MLP neurons of a small language model. Each row is named by its layer, matrix (gate and up: input weights) and neuron, and shows model dimensions 0-95. Each number is 500 + 25 x the weight over its row's rms, rounded and kept within 0 to 999. Numbers have three digits each. A neuron's up and down rows have the sign that makes its largest values positive.
After each neuron's rows, "fires on" lists the tokens most often at its 100 highest values on Wikipedia text that the model never trained on.

L2.gate244:529526479508469517481520514479515499507485508530540553476495507458503512495531526531536507499510520492548501540572441507534488471529501492504541482514504514531467540481476492494534476511548538497473499483516505509502520539523481500494519496502505508510478522499477482499501537467544476471
L2.up244:514482483491512475501528505438461523505480497489480519552511493496534522516521470497454555508506484524523513498518507506497530469466489509462471496538489497502499450474521489507501524458492485533514527513462492525568509512496529521514489516478433499502468499488498451493531521503498491490
fires on: " a", " is", "ial", "ies", "ew"

L2.gate567:521505480477470460432500487492536507463509511506476466464474463453496490512488500526507491527451521514523503531485533494539495519483520517514492514552523492544518513464448518522524494460487494494515511497511470523511485496495465505485478540573536489481490484525493474467546485501498478463
L2.up567:479516492486475454495459550514485453517485495492492518506488500481543519490531476481526536525507457504488476512504543469486517475490522517477509450516545467514526498536462485484504488492477493521526469487484521534510483512473509489518483472540477520526505498497525489515522481498440533534
fires on: ";", " which", "re", " or"

L4.gate63:492465492473493479491518485460498468495470469475539531464457498539497509477449540505489523526490474536497473518486460496491527443498515530454489480531516517523484504493486472530510496483519510489504509482511521511496465518525487503511499452483528543538556485488487513484492457544458513505
L4.up63:505502463508517485494461493460507482512494501527456465482491504468515540501548486474536503526575514511529473514505495495480520486489471526524523502572515482520536500513484491507505427487462522503527506491483459502492510537498498515507495490525513548491504527465455489506491470537501517470
fires on: " we", " –", "ch", "augh", " We", "we"

L4.gate686:489546498532468511493484530553466486490484476512436540523492476531492501520481497498504470507496460511481541497522487501509477506526516500531510489476468494484477502492527501519514502533498523472511481473459446505508506518516466466503536507461500526498479474462507506488442512481506491468
L4.up686:502465496493519503491516469528532546443512456456489439515502504530474470504518569504437494508508556498517487518476511489518469497504508486518547474500534480512497516516512480486513484485526455466493501499521495489511500509515499482545532451506520522523498513525526496502512531522485524510
fires on: "ut", "est", "ter", "ell", "art", "reat"

L2.gate323:522495517483554497510487482450453431485559541472518474524505508547511516532531461481523471492484475476528502481500528498503510502461545469465516490497498482512525461474502555473483475503487548508503506465517510508505494503492495492503470494492518520501475502550522506470532493511479462490
L2.up323:453504543488513517455493480518494510500482494523490483475467496528491513484490495461501555514505525486492464485523515518480491516542509502539518490490511512473487474547563519486473473533497505502530547505472503462485494516526528519517513517482529556522548477467488520477487478478484527488
fires on: "-", ".", "'", "\""

L2.gate784:442498550440491516524465480502486502496509500515484507498466496510495465506497485498499507516496523534503506490484494528499508531513433516489456469511514499476473504530496509517441488478492521473503547523463531495490506509508467507499516473521484497510472506466515513527455519539464478484
L2.up784:514487517451461495476509500482519518484493507517507515511517517530540473494439511502514464507532469483475476503523514519529500481511468509516491458510462496485495554556528518553482492521481441480504533501518541514538517513554475486501438466511522469488532501486534505478466516497508520474
fires on: "re", " of", " War", " /", "O"

L4.gate363:502523530483472504525490539453519524475517464491507519527505533524505519542488544477532509522489476498531467477496494460529524514480509499489494453523538506560536488496489498504531498497542511489505500534513488477492544480421457472476493503501509504537520524491517463500487502500473485513
L4.up363:506539486514510499506478503528460489457500503455518490500438502467488514495463500486473521499495457497459542482503527490499472519517473513501537496506530486459490483476483512476531547507490467547524493499469505487499507443500508509492502453481527475458509492514502490534520526462508498473
fires on: "ing", "d", "reat", "est", "ag", "g"

L2.gate71:499540499502477484488499505487513490508563500545457509497508508496523466535554491494465526487500495470505485482467525462500516519558487501520536484494514515511508458435498487538592516493507495450509490505547503549517483508530463513528491502543488512514497499527479487508495512541472522492
L2.up71:515506509450487528496515511525475516548522477503506501478488532512493451516459483500492472499533513513469483517509527485466482487471457481476529488496485462478533465493479504488559478506498470537514434470480503478489488515505519505503505469491543490506532484482498479491506537487514465492
fires on: "):", ":", "les", "order", " mark", "rick"

L4.gate446:511508511495536498493437502491490521467511483520476462473479524483525529521551486531488534498532529567507489493483510514523534504506553545512525497525503424463472520497537508473513513516503485425504488500484457510438489478543519459495543502540477500511508507548419491543518497451495521516
L4.up446:462528434501495488500473478513492524515523488495518472505530522466481527475500457506496523475501498514469546490566456503472524465508544519464492557502487505526496513511485498482498515526534522474487476477530459533472509528498491499549492507477518510526507497463541506527526439467501517523
fires on: "om", "f", "art", "is", "end"

L4.gate798:503484508502489519494510510448509517514521528509458497515455487500461524489503495463481502501551486475487487477500554524516488479509531520481481516526495510483507475489525502501497565511548509503498452450505501478543497511479554485525503544537508549516471501497432467462491524488545572492
L4.up798:506525510542479492487523540533501516488470550502475481520528504498515462518503465497500470531478504536499518487524536484478468458546519528480531513518538514473501510514513491501485495475505508497489560484498499498582530528465461500493495506532530465459460479528512561464505548463518521491
fires on: " ev", "ore", "ev", "out", "ur", "e"

L2.gate518:496473520482500519517513537465523535496537520517492535490456497454493489490543488470480530469463477506482498528492449485506522507528542508497515457497497537475530475517493543503462510444466533536517516514466458478517491540480502520521481480488499503467490481516445485483520458456477510508
L2.up518:509474502478526521514481501477522488495557487494467487536493522521494470513515496466461497492516439456513469490480492468506490503452471478538533528491471503494455498482539481504526484455555454512487487537505510469481536513466502492457497517505487498489515546530474465489462485508491494499
fires on: "\n\n", ")\n\n", "ced", " de"

L2.gate164:485499542501482464470496547490477499459469503520455496543495524507529520483504520523497510492462493514479501483520492508451513462458486509497518486517534452490482523504504496514514488535541514504506492450520502496461481519541481475487532443469513490496512493526486535456528491453479512500
L2.up164:534520524458521542510498498488514525526527489489486489467469500492492474528476491473488518549464501526516495493457531527492526527497504491539506481498484517473469484515500463459504543513491528503499484463518489533488468460486453540470495464521526444517513495463461512471539513483523476512
fires on: " and", ")", " on", "ore", "ward"

L2.gate331:541481488498522486454548521505510505489473498513494496468458503518505494494506526474496492491495527498493472489514503497493500517516527517561510474533506507481508521462538500469525476514535476507538525454521459474505515527478475539520515462540549485505510479477489501484528481509498499463
L2.up331:517540487465517515457559498519491485489498497536530480497497482479508514497477522535468507494513540501478480501470482485484506529510459496567459501540496520461515515510536485488498470519463455506504508499499528472495522499525489507463478467516536458518463464464520501470530528533476467491
fires on: " ch", " Ch", "Ch", "ch"

L4.gate766:458494482498448456490471487504483528479457511514517482529492509503490540462515477513481512523534471500471500462531491502499506499430490496519504534449524503484502504523508493477449509492507488454529500475510456511500501522534533478526502491559512497517516564483512551511515465490492497474
L4.up766:498476502504502519482493515485544514525437540519507502508478521479531517484467557489512526530512485472507499478496509472476511488448514507469422480436499483488518505531486508503502475528484489480499511510455543489516522514554519514500504465517494514513493500545517529523507467471462452500
fires on: "re", " there", " ", " as"

L2.gate573:475524501441485506513533497491518542457519486562470470518506464479513518468475485532501496485487505525549504504528482466500540500554443495511532498486489529480528488517473511515493534519487518511486521467520486538528528551447517529524494478484478470506479533530496498496479494472484512505
L2.up573:475530492494498530459510481536456470507465491512476486473501494516540560494533508496518446517536481527534504453481526492453512462515530448511518541478480501505492443482525513547493512447498499547486542490525492501489492495485528467505460511476515481509518523515519482485454504491469486545
fires on: "\n\n", ")\n\n", "ark", "one"

L2.gate141:461517471517510472458505514530490485483501475537495524483540517526500511462497507522548502524529486475522497506511503498506493472508526504512522508501473528490511548495466476515482492535502513481513517457470512524504476456537540545532476499512464540476540487469452481520473553496508515488
L2.up141:503491501471544507537523510483528504533497476465514513431490542512518517504435517508506517513481532475499429533544464474464497502479521491540523495492526512471496439498512477496510490482467540498463500516567536500488508485512429503496483477496511482517493529481538498469499461532487466489
fires on: "art", "ries", "ification", "istory", "ivers"

L2.gate616:547484511538503461511492504526508506508474489512516505533522474533469513527496517507540484489502483496522477505532569497534485506484480506442526462539523526483505478505520473492521483523533515501551468454543497485517490495480517519508486513486474539478488510534484494485504486478489511513
L2.up616:535540516515511449543531508538517516487519465464470527482534500546512512513491486470509484511492485500486477480482528492516526482543496511461522530498524523492499527511529395415477506514507526487527487462557469442482511561495500491510479470501505512549503560522496534493502501490475548490
fires on: "or", " men", "er", "ers", "omen", "is"

L2.gate829:552518491480498509514541545467493490497487503497549502526472523511537496518481548496472490464503509480528532526511511494519477507522476492502535507481483525498509457463483519478537506486419549487506486514538526517491514507474464497500496487514517492536496532499470475485495525523471528498
L2.up829:442457543508537481483490488565472530516514479507505497533489458516436440477550460505498497454557506511540461512502479499547465471515494504476492456532485488540485509473543490540533521492557524475485472522509549446503479542453502498519522521507490528479508504482455485523494495457510466491
fires on: ":", "19", "1", " Team", "):", "14"

L4.gate24:459486539513508445464511513475522473510490509471540524500466447501498540513487459460495500543523506469500488516482500456459514497532467522506483521497525510497484504477503485492533470496490455488482517488508495464530463526455466438495535518555506538520521477475481481498490502474525483462
L4.up24:489522471521490515514468488492451508502475527534475446494507476463514472456498517539502454496483490518483466492478517460514548487491531519507513498483506481473521524486475506458520473449489509469479516460508479523533515446487522514550431501513533526461519445468449470459523501485543515504
fires on: "n", "v", "ost", "ol", "h"

L2.gate803:501499512504506483456472461475479500509480478487500513524536487496496505468520490520502486518504513486492494503475496497511535520536462503505455508478478510485492542528511529487466537528529474465533493507516505473479502499499512475547460482463498518514512482511510553491523510509524508514
L2.up803:482515516514498503536480457530551526507504535465514566504493486490478507508552512501509549496516421500469430526496488489565497473495468492519543553555460498538478494520504482471504521525461520495501454509491505491464480483508467519512531509452491459479499516504557498506480496508512514506
fires on: ":", "us", " life", " /", "ood", " years"

L2.gate426:497495448507473520540510520545482484500542459486534513438491516509552474499505502471494481512490526511493484547522485515459505565505479520526516476517501442500482505492490487493507519495544515538506523496476465504487529487489523493515508510524546496493485513493515563498523497476546507504
L2.up426:480540499507508518538504507535469544481508480499519511496446488508483454508504541512529480511465534482451456526524527504496517473467494523480536505535523457494476490498470493507529487526484496458504469521513504497515515494505518516491527483540545543497486541525504511495488502497515480457
fires on: " Col", " col", "ident", " that", " char", " set"

L2.gate404:502498495510461490502495514532470471520467458510504549459473507523524456515476516535508468484510450498536507512497477472526512454515526498477494538517468492484499500504560476499497455495452491474510480466491454498485488515515470533473486501458449499516487543531475475501481515500510527492
L2.up404:498494518469496542488489551494489488522505473513525474486474551485491565498507514514463490528516548509543486531453518489509488503490536473537528515564491494490492485531471526473481467524510497482513481495528546537504478546518481486535487480488510538515516503469448453463510517495493503541
fires on: " re", " we", "se", " We", " qu", " by"

L4.gate720:501471477514494457539537502458461525443548519458497486473485521496553504493503495506509477535477490495507536476506504556503529532483528504468471542479499518492500441439503480540500531483485473509497520504477531470510462500514514511487474547517505493486544479475528490491495492506471483503
L4.up720:519513520478470503508479516477492479529488518465504520515498495481569513506518501514518492518529502461538497519541471536515493481479500475498540495484485517486458493474504503485534569515524470525492500470531495525465508467529473558504470525506527509478511481512505483481491521502483465490
fires on: " U", " as", "y", " about", " under", "ri"

L2.gate543:461526476488463485479521515469468535483560478475506489488480506486563455489457508511475500495530500521513465473480562519513539509513488527484478543491527498466586464482515497519503500533460502484480500532524511547516483513500493507524465502512545510508511499463451507518513509475496513473
L2.up543:474525525521497455527500503455470505486533519482478468488501489504560478521468516500479483480526559534535456491456544496506502525497506505488424508489543496484518473480480518523497472531502494521489512564514509538496483500501473518537483521510506491492494504477458518440535508504502469537
fires on: " Sing", " sing", " has", " min", " record", " lead"

L4.gate135:539501522483543450481527497524505467485491500494471466486485489507524518464515503527462500498513496528478478459475498522513493499470549530506482509504516486495530536486477515496495481517485521469510493519520478515510501470497486504510458520575532464521506507515489524519480466476486470498
L4.up135:510486501467456487470481530509507488547528498470499511489553481526502497469497482546487527458556532504520505489496541470482515512478511538548507464487515544509509501525482492478478482519500502470520473496479490516554498485482529506483515515517501519502495481496511532470508469485463481516
fires on: " or", "re", "g", "/", "ile", "if"

L2.gate826:468447492514471504514508471498512511517502475505478539473514467494513516496488482476540523478475491499532509497507501453439490488516515523509494507533542517451542476492504511533484476551516449484480511542497554503482526552503500514485459492482501451500493468514508496490502568493491442506
L2.up826:501472498508516502513501483506500478485529487505487511469503472519508557544480511453524483476508489479553541485510469516506467500510518462486477539498512471475512514531503516507490469495481471545461538439515548506510506494461501473500467494463503542512486515528498519528481495515501510472
fires on: "ou", "our", "ra", "au"

L2.gate145:500465448447476508497527507462544524538492508489491490503481514510530449475520502524547486460481506500549489533464512500512497514510518513501549507454514485488489516485506503525539489509502521485505510495500538503514507506525471537457475469504510468515504524492496485464487510487497475504
L2.up145:496481515424487511504520544494546534536523495480530491506474525481536460474518498505562517479477508505525469525476515485536478500500524503498575505463512474481492533515514497505504513526489499512441485519494557481510496504546502532456465473505493475451539478490521520479484544500508486503
fires on: " de", " De", "me", "..", "one"